Weights of a small GPT-style language model, trained from scratch on English Wikipedia: width 192.
MLP neurons of a small language model. Each row is named by its layer, matrix (up: input weights) and neuron, and shows model dimensions 32-159. Each number is 128 + 24 x the weight over its row's rms, rounded and kept within 0 to 255.
After each neuron's rows, "fires after" lists the tokens most often just before its 100 highest values on Wikipedia text that the model never trained on.

L7.up311 [143 134 112 159 115  44 126 108 155 163 114 145 106 106 113 111 138 140 125 145 106 153  97 156 168 162 126 160 118 133 125  86 110 138 117 156 150 141 194 113 154 116 108  63 104 151  91 129 110 118 159 141 106 141 162 124 120 103 117 191 147 165 140 112 178 119 115 107 127  91 186 110 126 102 118 107 120 102 120 154 141 139 126 111 165 159 113 138 113 142 141 100 113 158 107 102 189 106  85 102 147 151 125 119 139 127  58 151  84 114 139  87 133 135 117 151 144 138 163 118  97 125 129 114 133 135 148 150]
fires after: " r", " p", " R", " sub", " P", "W"

L3.up325 [129 117  91  93 138 141 142 152 129 136 115 137  89 136 112 150 108 152 154 133 123 128 127 116 128 143 127  89 118 129 159 144 111 205 147 158 116 154 140 137 128 149  73 145 139 124  77 157 171 151 139 125 100  89 140  91 100  96 138 121 144 119 109  96 149  96 103 135 130 120 125 166 154 145 125 101 123  80 158 145 147 146 125 162 107  95 133 130 182 156 123 113 102 128 101 142 123 148 156 122 152 153 128 130 109 142 103 159 138 127 118 117  66 140 120 124 121 114 119 130 104 111 115 131 210 154 135 120]
fires after: " sc", " P", "p", " p", "op", " Sc"

L6.up595 [155  87 143 122 132 138 155 101 132 160 210 130  94 130 138  83 107 110 108 100  98 112 123 138 117 136 130 125 106 132  96 173 112 142 124  99 133 148 153 139 117 108 124 129 116 142 136 169 114 163  92 111 111 132  98 188 115 129 148 131 143 166 103 123 157 167 124 167 129 138 141 149 126 131 199 127 117 117 145 139 128 170 108 153 132 144 109 142 164 118 130 145 117 146  88 135  95 124 157 120 109  90  84 167 132 115 112 115 100 104  92 108 130 118 115 154 108 113 114  85  96 124 136 136  85 127 105 138]
fires after: " m", " M", "M"

L3.up373 [150 132 150 128 137 102 147  89 114 125 170  92 112 112  61 128 100 101 132 110 128 162 160 102 152 167 111 143 151 104 136 117 150 115 116 135 148 167 131 158 133  84 141 128 153 133 125 141 135  83  86 145 163 135 138 130 130 132 104 111 142 114 104  86 116  74 127 156 128 155 121 107 133 133 133 156 154  86 135 166 129 150 149 135  68  85 168 123 108 187 118 102 148  99 109 128 110 138 111  90 143 144 131 146  91  98 146 143 132 128  96  94 110 126  89 163 109 136 138 145  95  94 132 119 152 140 126  78]
fires after: " S", " s", " J", " K", "S"

L4.up535 [143 147 151  94  99  99 120 111 112  94 137  89 121 128 134 120 125 116 155 154 120 125 152 131 131 158  85  85 130 150 146 121 139 116 123 173  93 137  98 111  76 104 183 101 138 146 142 127 121 134 147 104 109 125  74 122 174 170 171 174 143 135 145  90 141 174 133 109 136 161 125  94 135 131 135 137 119 129 132  97 108 133 159 149 133 115 127 107 134 115 154 123 128 173 126 107 108 137 128 134 135 124  94 146 166 151  90 127 117 118 191 102 127 126 154 133 125  98 151 101 124 123 104 166 110 117 123  78]
fires after: " w", " S", "y", " s", " f"

L7.up184 [144 141 109 124 127 156 144 113 142  96  58 138 113 107 151 106 157 128 135 128 154 141 114 102 116 159 151 145 172 122 103 118 117 138 126 156 163 129 114 148 140 121 102 103 146  72 121 129 107 111 144 130 169 165 148 124 124 138 122 133 159  91  79 103 139 126 143 144 102 135 172 150 164 171  96 127 156 114 128 159 112 112 133 131 133 115 146 132 122  45 161 120  98 120 102 129 124 147 134 101 143 148 121 192 131 147 121 143 107 108 108  88 157 119 133 192 129 121  97 125 138 116 143 142 109 117 169 131]
fires after: " s", "c", " c", "s", "an", " C"

L7.up97 [135 158 151  73 132 123 113 154 140 152 123 108  84 150 110 141 134 121 137 156 118 129  85 109 146 144 138 148 115 139 146 163  85  84 105 139  84  98 137 133  96 128 136 151 107 155 145 186 136 126 117 122 113 135 167 118 112 107 153 109 121 176 132 124 131 126 113 165 146 127 189 104 164 120 115 132 158 139 159 119 102 165 146 129 141 119 116 106 150 142 134 147 125 121 155  97 119 157 170 110 135 116 136 108 115  75  78 164 140 141 141 168  93 128 116 160 117 144 161 151 117 107  84 136 133 140 106 146]
fires after: " un", " M", "qu", "m", "as", " S"

L9.up256 [123  85 198  94 115 125 134 124 120  96 178 132 112 115 147 144 134 113 143 170 124 128 134 119 135 115 105 132 107 122 127 119 109 144 147 175 121 104 117 141  70 129 147  85 152 131 126 157 121 146 131  91 119 141 155 111 147 111 147 126 131  79 104 142 145 110  87 113  91 125 117 108 101 119 106 126 143  95 145 147 139 109 132 129 102 129 160 134 133 154 165 104 137 134 119 120 129  93 109 141 191 157  61 141 108 154 105  98  88 103 163  84 130 135 146 129 123 155 180 128 106 137 104 142 122 129  92 131]
fires after: " s", " S", "ch", " le", " R", " c"

L6.up210 [145 120  75 124 146 149  88 149 124 117 164  97 130 139 127 113 115 104 165 124 137 144 118 151 158 141 155 137 123 136 123 134 120 147 144 105 154 116 133 135  92  87 160 123 107  75 159 123 111 118 122 110 100 111 184 117 132  76  87 155 132 125  90 102 134 138 131 155 111 150 160 137  93 118 114 102 123  89  90  96  92 111 146 140 130 134 156 135 165 127 137 119 129 132 100 169 145 191 141 106 145 169 117 120 100 146 164 138 100 114 118 131 119  98 158 145 103 146 115 134 108 175 133 121 119 125 102 134]
fires after: " C", " c", " s", " h", "et", " S"

L3.up33 [144 142 103 194 123 137 122 149 142 141 114 167 127 119 117 164 141 129 167 139 134 112 125 153 112 149 140 182 126  90 130 137 136 165 152 159  95 129 134 150 105 103  73 151 127 148 101 118  50 120 139 117 152 106 124  82 113 111 172 114  81 121 126 151 177 139 116 141 134 144 112 196 131 148 146 108 113  94 149 112 118 131  95 111 158  96 145 104 166 126 109 121  79 128 107 108 139 109 127 149 147 165 150 115 130 153 115 169 126 113 122  92 101 155 106 135 102 125 174 156 147 136 160 127 126  74 144 108]
fires after: " comp", "oc", "p", "on", " P", " H"

L10.up563 [125 136  96 106 155 165  93 112 131 136  96 135 101 143 131 117  97 129 126 143 126 136 171 153 154 138  86 133  61 145 111 121 139 140 132 113 137  92 121 115 115 118 142 122 175 123 158 120 131 138 136 113  83 133 208 115  84 105 145 111 111 140 125 132  80 134 145 140 132 108 149 164 108 118 143 123 129 145 103 136  93 100 149 110 147  81 132 104 164 119 127 156 212 137 114 154 156 112 116 137 161 159 119 139 161 133 140 149 128 141 146 138 119 139 105 156 123  88 117 151  88 100 119 120  90 150 117 161]
fires after: " s", " b", " l", " c", " cl", " ac"

L3.up354 [146 105 103 123 136 107 124 143 117 125 125 103 142  95  87 122  90 119 101 131 102 139 124  82  87 104 137 127 122 139 153  84 146 152 148 121 126 131 134 145 121 130  61 137 123 152 168 191 135  69 125 115 133  83 136 119 122 120 129 105 212 107 143  99 145 114 148 100 149 120 116 122 144 110 124 123 135 182 131 127 139 148 159 134 101 103 149 125 128 170 112 137 138 166 121 117 144 111 152 127 142 129 169 145 105 105 115 167 110 102 101 126 111 143 114 101 118 132 133 176  92 109 132  99 128 175 156 116]
fires after: " g", " P", " off", " G", " p", " s"

L3.up662 [148 110 116 163  92 113 111 124 131 146  73  93 128 123 132 178 162 154 146 120 104 112 134 133 111 121 124 154 109 163 112 116 150 154 141 142 103 117 137 133 145 119 103 124 143 135 134 113 167 109 179 129  93 144 154 167 111 137  90  69  99 133 137 116 158 157 165 142 144 123 123 113  91 130 114  86 129  88 110 147 152 158 137 120 151 117 137 115 139 101 103 140 147 111 122 117 147 147 115 125 157 113 165 133 157 122  87  98 119  71 115 131 137 128  95 134  96 148 142 143  89 105 137 125 122 120 176 165]
fires after: " l", " d", " D", " Col", " r", " R"

L3.up748 [118 127 147 130 113  85 109 108 148 144 133 133 121  92 115 133 120 163 105 135  97 123  92 145 123 131 148 120 138 106  94 142 114 105  76 128 132 116 165 154 126  86  96 107  83 133 181  84  85 117 143 117 126 114 124 135 155 111 152 130 127 130 159 142 136 154 104 107 114 121 148 100 155 128 148 137 130 132 134 159 125 120 104  83 117 169 157 134 130 143 142 143  94 172 125 145 183 128  88 106 136 178 106 152 176 130  75 117 123 101 162 129 171 146 162 104  61 131 127 101 132 133 125 133 121 115 134 143]
fires after: " w", " h", " r", " R", " t", " P"

L8.up374 [127  91 124  98 108 122 120 120  86 129 138 128 138 104 178 111 141 133 131 128 100 121 134 163 143 124 121 176 111 133  96 169 113 145 135 131 139 131 146 139 116 130 115 128 120 105 105 197 107 119 136 121 104 147 122 126 156  84 113 119 125 107 116 122 101 140 153 143  98 153 136 113 141 128 166  84 145 150 125  97 130  84 133 143 114 114 167 137 135 121 113 133 158  98 108 113 129 152 107 118 114 153 126 117 117 105 133 121 133 108 154 123 140 130  94 168 149 113 152 187 141  55 115 147 141 133 152 164]
fires after: "ort", "if", "-", " F", " A", " dis"

L8.up70 [129 148 135 122 154 173 119 169 104 117 141  88 155 103 136  97 151  97 103 166 109  72 140 128 102 107 126  88 136  97 154 111  95 113 138 159 132 146 165 112  80 125  96 122 138 150 147 141 118 132 122 163 184 109 149 144 120 139 110 111 115 134 119 139 124 115 100 118 111 124 156 133 112 144 146 126 160  95 158  74  84 151 153  95 149 110  81 116 204 116 115 130 125 151 118 128 102 140 152 110 105  93 146 150 118 168 134 122 135 110 144 124 126  88  94 128 136 124 112 135 137 116 151 125 114 118 121 167]
fires after: " M", ":", " of", " Q", " C", "outh"

L10.up408 [159 116 105 133 132  95 171 121 178  52 108 108  88 136 113 132 127 111 122 160 140 150 104 108  94 103 147 142 138 172  92 122 141 115 119 140 122 112 107 140 142  93 150 134 112 138 131 152 147 154  94 103 114 121 110 164 120 120  95  87 122 130 110 125 124 103 127 156 128 104 139 155 127 142 148  82 153 130 103 142 165 138  97 106 150 149 128 129 149 133 103 120 146 126 159 122 133 127  88 158 122 106 148 151 156 147 118 139  95 168 127 153  73 103 153  95 129 117 114  93 123 111 188 126  77  87 136 142]
fires after: "v", " cont", "or", "l", "ro", "r"

L3.up64 [142 122 139 124 146 120 155 143 143 128 110  90  97 137 163 119 131 122 177 155 114 126 136 107 123 111 133 104 137 131 109 177 122 104  75 136 115  79 131 120 123 116 128 158 134 139 127 166 117 119 121 135 159 134 147 120  85 139 152 120  78 142 106 102 141 132 126 163 101 123 103 108 111 148 130 132 166 150 148  83 117 145 110 165 136 105 130 153 102 105 170 141 107 134 136 135 144 150 122  95  85 120 102 136 148 117 154 154 152 127 107 112 172 135  93 122 141 151 120 125 145 125  76 114 170 133 126 130]
fires after: " M", " m", "m", "em", " gr", "M"

L6.up171 [138 115 137 105 112 113  94 154 121 174  91 126 147 100  70 167  86 147 147 146 110 129 169 155  81 140 131 146 120 156 120 112  97 137 113 168 134 123 105 117 117 118 119 149 144  77 170 104 137 136 124 142  95 174 126 131 129 119 115 102  80 146 137 126 141 149 145 128 117 131 150 125 132 123 122 107 156 102 112 126  87 131 164 127 110 106 117 118 143 142 155  99 152 178 107 106 140 133  83  43 102 126 117 101 117 133 173 127 118 148 140 112  86  73 130 156 140 114 130 104 139 113 143 156 160 103 146 143]
fires after: " S", " s", " C", "S", " c", " l"

L4.up766 [169  59 135 115 128 107 118 155 174 138 128 121 138  82 144 146 150 112 169 159 179 126 115 167 153 171 137 152 138 100 102 160  66 157 148 128 127 132 126 100 149 134 121 142  76 118 106 121 132 159 150 117 157 151 114 117  94 105 113 112  86  70 135 140 161 125 149 174 147 137 132 175 167 104 125 132 136  95 131 167 153 113 126 139 132 131 154 143 115  72 138 122 153 136 146 128 107 165 128 135 135 149  86 116 117 189 146 123 130 108  97 129 107 126 158 147 100 148 123 118 132 130 151 118 136 127 101 133]
fires after: " \"", " m", " M", "\n", " A", " ("

L11.up66 [138  79 162  98 133 119 139 135  84 104 115 144 124 120 113  91  97 115  95 175  95  75 148 112 107 143 111 121 116 125 102 171  83 133 123  98 139 124  98 123 126 154 143 141 141 156  91 169 121 128 141 139 126 154 135 162 142 151 137 110 159  90 163 110 140 114 132 148 154 142 118 116 161 155 138 109 113 128 101 129 128 114  87 124 137 137 123 105  91 101 128  98 154 156 127 127 137 149 149  78 161 189 103 107 103 165 107 152  98 145 175 115 144 114  87 121 104 139 161 140 140 107 175 110 139 126 171 166]
fires after: "\n", "ort", " g", "T", "-", "outh"

L7.up712 [131  92 142 146 141 113  91 142 129 131 103  95 105 164 200 124 156  88 154 135 125 157 162 108 135 173 110 110 148 179 163 143 136 101 104  79 131 115 113 109 134 113 178 136 183 138 140 146 120 104 105 136 143 102 136 100  84 126 136 137 105 212  95 126 120  90 110 140 119 118 137 114 126  92 109 106 114 131 119  86  77 152 128 142 134 119 134 145  97 109 177 145 163 177 152 115 109 128 133 137 136 133 111 110 167 164  86 152 148 111 128 133 127 104 157 163 142 114 157 154 140  87 138 133 141 115 129  94]
fires after: " m", "un", " M", " f", " s", "um"

L4.up377 [113 164 133  81 192 103 134 135 109  93 120 120 116 135 144 100 116 105 138 123 139 145 120 101 145 135 120 128 110 105 130  88 166 131 120 112 140 108  98 145  79  77 123 111 124 147 163 137 119 128 146  83 130 110 161 129 146 117 143  98 140 111 116 175 109 147 133 128 117 145 176 113 107 135 135 108 148 135 112  70 146  85 128 140 106 163 132 150 109 128 143  92 114 131 150 121 154 190 123 157 135 150 110  98 108 146 101 116 101 173 121 138  86 147 165 113 125  99 118 127 148 147 103 124 175 136 149 139]
fires after: "at", " b", "T", " T", " B", " W"

L4.up112 [ 70 129 116 160  81 174 115 137  90 130 141 128 117 140 134 154 129  90 148 117 142 136 147 115  88 115  92 165 114 152 138 123 100 147 148 109 180 115 147 132 130 137 136 101 147 142 137 106 128 172 129 132 105 125 110 108 151 143 176  90 117 101 103 100  96 111 103 166  92 128 126 142 105 137 128 114 131  85 107 126 132 166 159 132 138 115  86  92 136 107 101 135  93  94  95 117 153 112 137 136 149 137 141 144 115 133 108 120 163  83 160 143 136 137 153 105 155  99 119 147 164 134 136 173 132  96 106 156]
fires after: " st", "im", "oc", " bu", "m", "cc"

L7.up619 [150  94 100 147 137 102 161 149 100 154 161 100 137 111 122 130 126 116 127 140 132 130  97 132 125 132 141  97 108 131 142  84 164 146 137 131 145 117 150  97 113 124 135 122 105 142 105 108 107 130 179 110 139  90 137  66 152 138 178 140 150 109 102 153 157 169 123 141 192 109 142 107 114 110 134 131 131 109 102 123 110 166 142 105 131 125 133 111 151 133 108 101 108 130 135 127 115 110 163 113 102 127 130 135 144 136 106 147 138 131  99 128 178 118 175 134 139 131 161 118 121 163  77  60 119 131 146 138]
fires after: " r", " T", " R", "e", "oun"

L4.up173 [169 112 129 113 126 125 157 122 129 113 152 123 102 131  93 128 118 142 142 105  92 115 112 141 138 128 111 123  78 121 144  75 117 152 110 104  98  83 156 113 134  94 130 120 147 136 117 113  97 107 114 130  65 158 129 128 135 150 106 144 123 136 167 124 147 113 139 124 102  70 121 181 135  97 140 157 101  79 108 125 127 173 129 155 148 188 145  87 163 161 153  92 147 121 111 126 149 134  80 150 146 159 125 131 137 116 107 130 103  81 152 103 150 144 136 109 138  86  66 176 103 147 136 109 119 137 151 172]
fires after: " d", " p", " B", " R", " D", " cl"

L3.up491 [ 90 150 128 137 146 131 175 119 142 156 149 136 120 180 146 130 168 114 134 140 148 114 106 127 114 118 127  98 156 112 128 111 109  98 143 140 138  89 127 172 127 141 140 115 143 146 162 182 139 128 128 168 150 114 114  91 124 156 131 113 122 156 122  74  80 136 115 111 124 134 140 165 149 119 143 157 125 131 151 141 157 163 102 110 128 152 143 100 122  83 136 142 172  98 110 137 107 117 166  98  94 168 127 111 104 112 142 104 124 134 136  98 134 191 156 116  81 108 114 115 125 149 120 157 133 129 115 101]
fires after: "qu", " M", "am", "im", "m", "or"

L3.up20 [144 134 103 156 128 143 138 153 128 115 114 145 168 160 131 145 153 118 137 151 137 100 121  88 139 145 118  79 114 160 104 135 125 159 116 126 123 127 167 126 135 108 125  74 115 126 161 112 146 125 133 109 129 149  87 145 164 108 124 168 115  96 112 135 119 135  88 134 125 107  59 156 146 154 114 131 146 135  83 122  76 154 169 107 134 134 129 141 180 120 136 102 115 122  92  67 140 146  93 174 136  94  84 140 154 139  83 160 103 151 171 116 137 142 170 126 152  82 113 102 108 127 143 131 135 127 104 166]
fires after: " w", "iv", "at", "ap", "T", " r"

L6.up689 [ 61 121 148 167 136 179 128 140 111 117 158 102  89  96 103 126 166 124 179 136 185 127 124 176 120 117 147 140 121 130 105  96  92 126 145 132 158 157 119 131 141 139 138 110 157 124 118 157 109 133 170 194 129 158 134 103 121 135  83 122 120 134 130  79 137  97 103 157 142 109  97 151 138 132 113 128 120 126 165 144 157 145  84 127 135 174 107 159 117 157 129 154 126 131 130 119 127 137 142 124  88 132 141  97 146 150 112 132 130 139 115 131 102  90  73 136 104 171 166 144 144 121  93 119 124 114 141 140]
fires after: "\n", "-", " Ch", " sub", " f", " F"

L6.up549 [150 113 162 111 132 161 170 145 146 116 145 192 133 142 134 100  99  78 131 115 117 120 129 132 154 104 174 151 106 128 105 126 156 114 128  99 138 120 145 113 125 126 119  97 110 158 154  83 155 201 103 101 159 128 143 121 130 141 169 152 140 107  92 144  66 160 101 114 104 121 121 137 109 144 114 127 164 130 128 118 157  89 135 120 113 160 132 151 135 128 157  97 131 144 128 122 122 188 135 119 124 155  83 136 147 180 151 142 129 160 183 128 130 114 127 147 119 114 114 128 130  94 129 107 120 166 116 101]
fires after: " B", " w", " W", " M", " T", " m"

L4.up442 [131 126 154 165 149  96 117 172 119 162 143  99 108 130 100  89 139 136 168 125 111 117 118 157 118 129 173 115 160 127 162 109  78 107 133 113 111 137  84 121 132 103 130 140 133 142 133 163 112 116 135 155 119 172 138 107 109 159 118 162 102 135 145 138 159 116 113 120 173 129  73 120  77 102 162 100 186 165 150 177 119 127 124 104 105 105 111 131 117 139  87 145 141 149 135 130 105 102 132 131  93 117 142 135 144 163 158 129 130 147 139 128 122  87  97 137 123 163 147 114  94 139 109 104 141 120 100 109]
fires after: " Ch", "ar", " f", " m", "il", "an"

L4.up114 [181 166 128 134 149  89 122 128 124 137 132 131 128 128 110 117 114 144 133 129 161 103 119 106 147 117 118 149 130 119 128  83 108 119  98 137 109 153 131 150 131 130  75 132 133 135  88 158 101 110 125 126 106 135 127 110 149 141  97 120 124 126 142  75 119  94 161 128 157 104 141  80 125 120 107 161  95 102 132 143 146 143 147 136 112 120 140 156 126 154  92 118 151 181 122 101 124 110 126 149 124 134 115 193 120 136 117 102 165 121 114 121 136 121 138 136 147 115 119 153  71  67 139 119 166 165 145 142]
fires after: " in", " S", " P", " s", "\n", " F"

L3.up264 [173 106 170 102 147 172 104 180 123 102 161  74 112 142 136 107 108 103 160 144 146 121 125 148 171 134 161 104 129 154 114 102 154 128  90 132 107 134 101 145 109 120 119 109 142 150 134 133 112 126 133 149 120 112 117 115 120 112 186 108  61 134 132 118 151 203 193  75 117 154 121 125 110 111 152 120 148 143 142 106 115 155 142 127  89 105 113 114  90 142 183 135 136  95 127 113 134 148 156 134 152  90 124 137  99 110 111 144 163 130 138 111 140 149 120 155 137 119 130 104  95 149 120  98 138 127 120 122]
fires after: " m", " S", "S", " s", "M"

L4.up332 [153 166 153 142 104 116  86  98 119  94  71 146  77 121 138 107 156 107 163 116 131 100 140 111 173 153 134 131 142 114 147 111 134 188 142 132 141 127 118 150 145 141 109  99 151 113 121 117  85 118 122 144 138 165 112 130 130  78 106 155  98  96 152 132 143 110 173  89 164 170 105 142 133 113 142 134 137  99  82 144 109 149 159 130 127 185 175 106 126 105 164 118 155 113 104 125 152  95  89  88 115 111 126 176 118 100 127 116 146 141 122 137 132 141 162 151 143 124 115 130  77 139 101 124 120 107 160 125]
fires after: " l", " C", "c", " c", " D"

L6.up29 [138 106 156 151 129 102 121 150 114 130 156 128 168  67  99 140  91 121 128  86 142 119 167 164 119 148 131 131 136 181 141  98 130 129 154 158 150 131 135 138  87 101 171 140 116 118 138  95 124 142  91 138 149 130 158 109 117 137 101 128 141 122 138  62 126 158 135 129 144 100 150 143 146 168 150 119 106 130 134 127 114 130 104 118 103 132 111 136 104 175 128 147 141 133 143 115 102 167 104  76 139  73 130 117 107  81 116 142 140 132  85 151  98  94  88 165 137 141 145 155 164 116 113 118 131 127 136  95]
fires after: " s", " University", " S", "S", " a"

L3.up377 [117 142 147 155 109 140 129 119 160  88 154 160  69 143 119 126 125  86 158 165 132 121 189 137 105 163 129  89 109 145 149 143 121 145 134 141 116 113 138 101  97 113 177 148 168 143 173 138 113 129 111  93 105 126 118 128 103 164 149 146  62 132 119 152 112 173 114 152 129 136 161  97 155 100 157  91  83 144 138 121 149 112 127 150  84 160 138 132 148 122 151 187 138 122 150 140 135 115 135 136 158 120 157 107 141 156 109  98 144 119 124 116 137 107 102  98  94 129 140 110 125 101  82 109  96 127 167  99]
fires after: " s", " m", " S", "av", " M"

L3.up124 [ 99 103  92 113 108 121  56 146 100 137 152 155 117 109 163 141  99 157 121 159 126 153 157 111 102 142 149 105 154 147 121 107 101 120 148 156 133 105 103 153 128  90 153 124 114 114 121 119 165 136 159 134 157 140 117 159 137 140 128 127 114 167 160  71 132 136 159 135 163  85 161 127 126 123 164 103 143 133 150  89 119 124 148 129  95 124 101 146 133 171 140 167 142 116 128 101 113 128  82 113 173 125 127 147 116 123 138 165 178 106 127 114 125 112  52 119 129 112 136 127 107 153  92 132 119 148 142 128]
fires after: " s", " S", "S", " f"

L9.up108 [158 156 121 112 150  89 167 150 167 122  87 108 106 127 129  88 116 116 130 150 129 129 133 130 140 119  95 123 170 124 129  78 130 167 108 137 114  72 108 141 133 142  90 144 166 137  74 140 113 129 125 187 128 125 109 127 158 124 170 132 128 120 129 131 115 106 137 125 142 201  92 100 124 116 105 118 143 156 150 140 131  90 112 130  98 160  94  91 105 133 135 114 115 128 112 133 138 153 152 112 151 129 127 118 147 101 126 153 119 147  91 144 150  96  98 155 124 124  84 142 180 113 146 132 128 147 121 144]
fires after: "all", "d", "re", " cons", "rib", "l"

L7.up84 [136 144 162  81 131 112 123 135 161 122 130 133 112 170  76 203 148 106 102 136 132 106  81 132 126  90  93 137  95 153 107 121 204 110 140 147 109 112 132 131 102 121 142 137 159 108 164 127 137 105 143 126  93 115 136 133 130 131  87 139 164 126 129 131 132 140 124  94  89 166 123 146 112 141 144  80 121 143 143 132 134 138 152 132 132 124 150 102 128 135 109 137  83 114 158 145 108 162  94 140 127 101 175 111 148  83 102  93 144 105  92 149 104  90 122 110 120 171 123 141 114 133 107 174 111 112 147 127]
fires after: "-", " R", " (", " r", "her", "_"

L4.up438 [147 133 144 113 112 112  91  92 157 122 147 127 122 126 107  98 145 109 126 110 121 120 122 159 136 116 117 163 108 105 125 197  83 154 118  95  78 161 162 127 143 120 131 181 134 107 133  94 124 147 125 111 128 122 165 147 132 162 143 101 126 125 143 178 165 147 151 114 133 104 159 127 147  88 169  99 137 135 149 156 146 158 159 142 129 131 137 153 143  82 137 127 125 104 123 157 119 169  90 114  99 138  87 111 118  72 119 163 155  99 138 164 109 133 136 147  96 139 145 109  93 132 113 111 129 128  75 151]
fires after: " m", " M", " l", "m", "M"

L6.up50 [ 72  87 116 127 135 112 101 144 152 126 126 135 127 109 123 117 102 134 139 120 123 122  91  79 124 151 125 115 160 171 125 124 116 136 161 104 142 138 134 131 134 181 161 149 181 140 118 150 106 132  89 116 135 163  96 125 136 125 180 134 123 165 138  84 113 122 110 136 121  88 128 168 113  91  96 108  91  96 108 122 125 158 125  94 118 143 137 153 127 160 130 118 134 132 106 144  64 144 144 125 111 130 107 127 113 163 104 131  99 132 166 115 124  81 119 133 136 111 166  99 171 116 135 150 130 179 108 102]
fires after: " st", " c", " f", " s", "et", " p"

L4.up160 [104 133 112 132 151 101 138 147 123 140 111 109 121  89 121 116 122 141  85 122 136 195 151 161 152 164 139  85 148 152 101 146 126 178 164 119 112 109 125 132 104 117  90 108 116 141 148 142 131 179  80  92 115 125 162 156 131 140 133  67 105 119 125 123 114 125 113 113 135 132 145  96 138  99 125 152 177 118 119 123 142 107 156 172 113 122  96 100 126 104 136 118 128 148 108 124 127 164 167 172  99 121 106 135 125 136  76 107 135 165 114  98 131 138 144 138 128  75  94 143 144 149  97 114 123 140 119 115]
fires after: " t", " T", "ent", " sp", "T", "v"

L4.up23 [ 89 140 115  71 188 136 160 105 146 101 126 149 142 165  91 127 103 133 115 145 152 132 145 162 168 161 125 119 141 139  98 107 135 120 132 106 109 103 120 113 115 154 141  95 133 144 135 146 151 119 102  84 143 125 109 166 143  91 143  95 149 122 137 133 102 137 140  96  93 125 161 170 112 141 110 104 119 113 165 118 156  99 126 102 104 121 103 123  84 205 130 142 114 177 145 111  94 151 106 140 165 112 174 133 141 138 111 115 121 137 117 132  64 100 121 151 155 133 119 140 140 128 121 121  99 148 168 200]
fires after: " T", "t", "T", " t", "on"

L7.up6 [ 97 162 149 151 132 143 114 151 115  80 135 152 141 129 134 109  89 129 131 128 113 125 152 115 125 143 127 111 120 150 161  86 132 157 103 140 120  95 102 132 130 137 133 156 153 123 150  85 144 153 124 181  81 140 192  83  96 154 145 105 127 125 112 131 157 133 145 124 169 164  85 147 152 121 130  79 108 154 114  86 179 124 163 140 142 133 130  86 143 163 183 119 137 170 127 126 142 103 137 142 115 172  47 139 126 148 109 132  75 127 155 156 135 133 128 187 138 107 121 154 145 106 148 122 114 129 125 159]
fires after: " ch", " b", " t", " \"", " ab", " l"

L8.up127 [169  94  88 128 122 132 145 163 122 124 104 109 134 126 133 122 167 132 149 144 120 106 105 111  94  90 106 157 128 154 149 156 131 124 110 130 139 149 137 125 135 100 110 124 154 118 122 121 150 152 134 105 123 160 120 116 141  91 132 115 100 101 110 127 144  99  79 146 142 114 109 144 157 144 116 185 147 126 110 125 146 185 107  70 157 153 152 101 141 144 160  95 124 132 135 137 124 134 100 158 124 137 119 166  89 151 174 136  54 130 139 136 147 155 115 135 133 108 140  94 101 119 145 144 101 154 102 159]
fires after: "a", "n", "ro", "l", "e"

L3.up419 [142 118 126 124 134 128 129  93 135 134 141 112  94 180 166 146 183 116 103 148 115 122 104 150 128 123 134 128 152 163  95 164 139 162 160  98 146 133  97 116 120 109 129 148  88 178 114 139 134 104 131 166 127  91 130 103 119 133 123 139 124 179 132 123  98 102 153 118  91 157 129 166 149 109 148 131 160 122 135 125 107 114  75 134  94 124 145 119 133 126  80 133 128  84  85 127 116 132 131 154 131 120 104 172 121 111 140 157 105  89 151 109 106 123 174 126  99 114 144 131 178 144 114 144 121 168 125 153]
fires after: "p", "im", "m", "c", " comp", "\\"

L4.up295 [192  86 152 103 160 134 104 158 130 106 124 138 194 120 128 127 118 129 129 177 137 101 104 115 152 157 121  95 133 113 109  98 142 116 103 172 136 125 135 124 139 102 142 138 118 159 140  94 145 137 129 117 107 117 133 130 145 129 164 114 100 152 114 166 142 124  85 110 119 105 131 105 119 138 108  65 142 149 111  82  75 164  97 104 139 143 131 163 131 130 135 141 120 132 128 109 131 119 101 109 181 132  79 131 157 123  98 138 100 100  83 145 118 131 147 101  72 121 145 122 138 160 136  76 124 123 146 101]
fires after: " R", "R", "un", "y", "at", " r"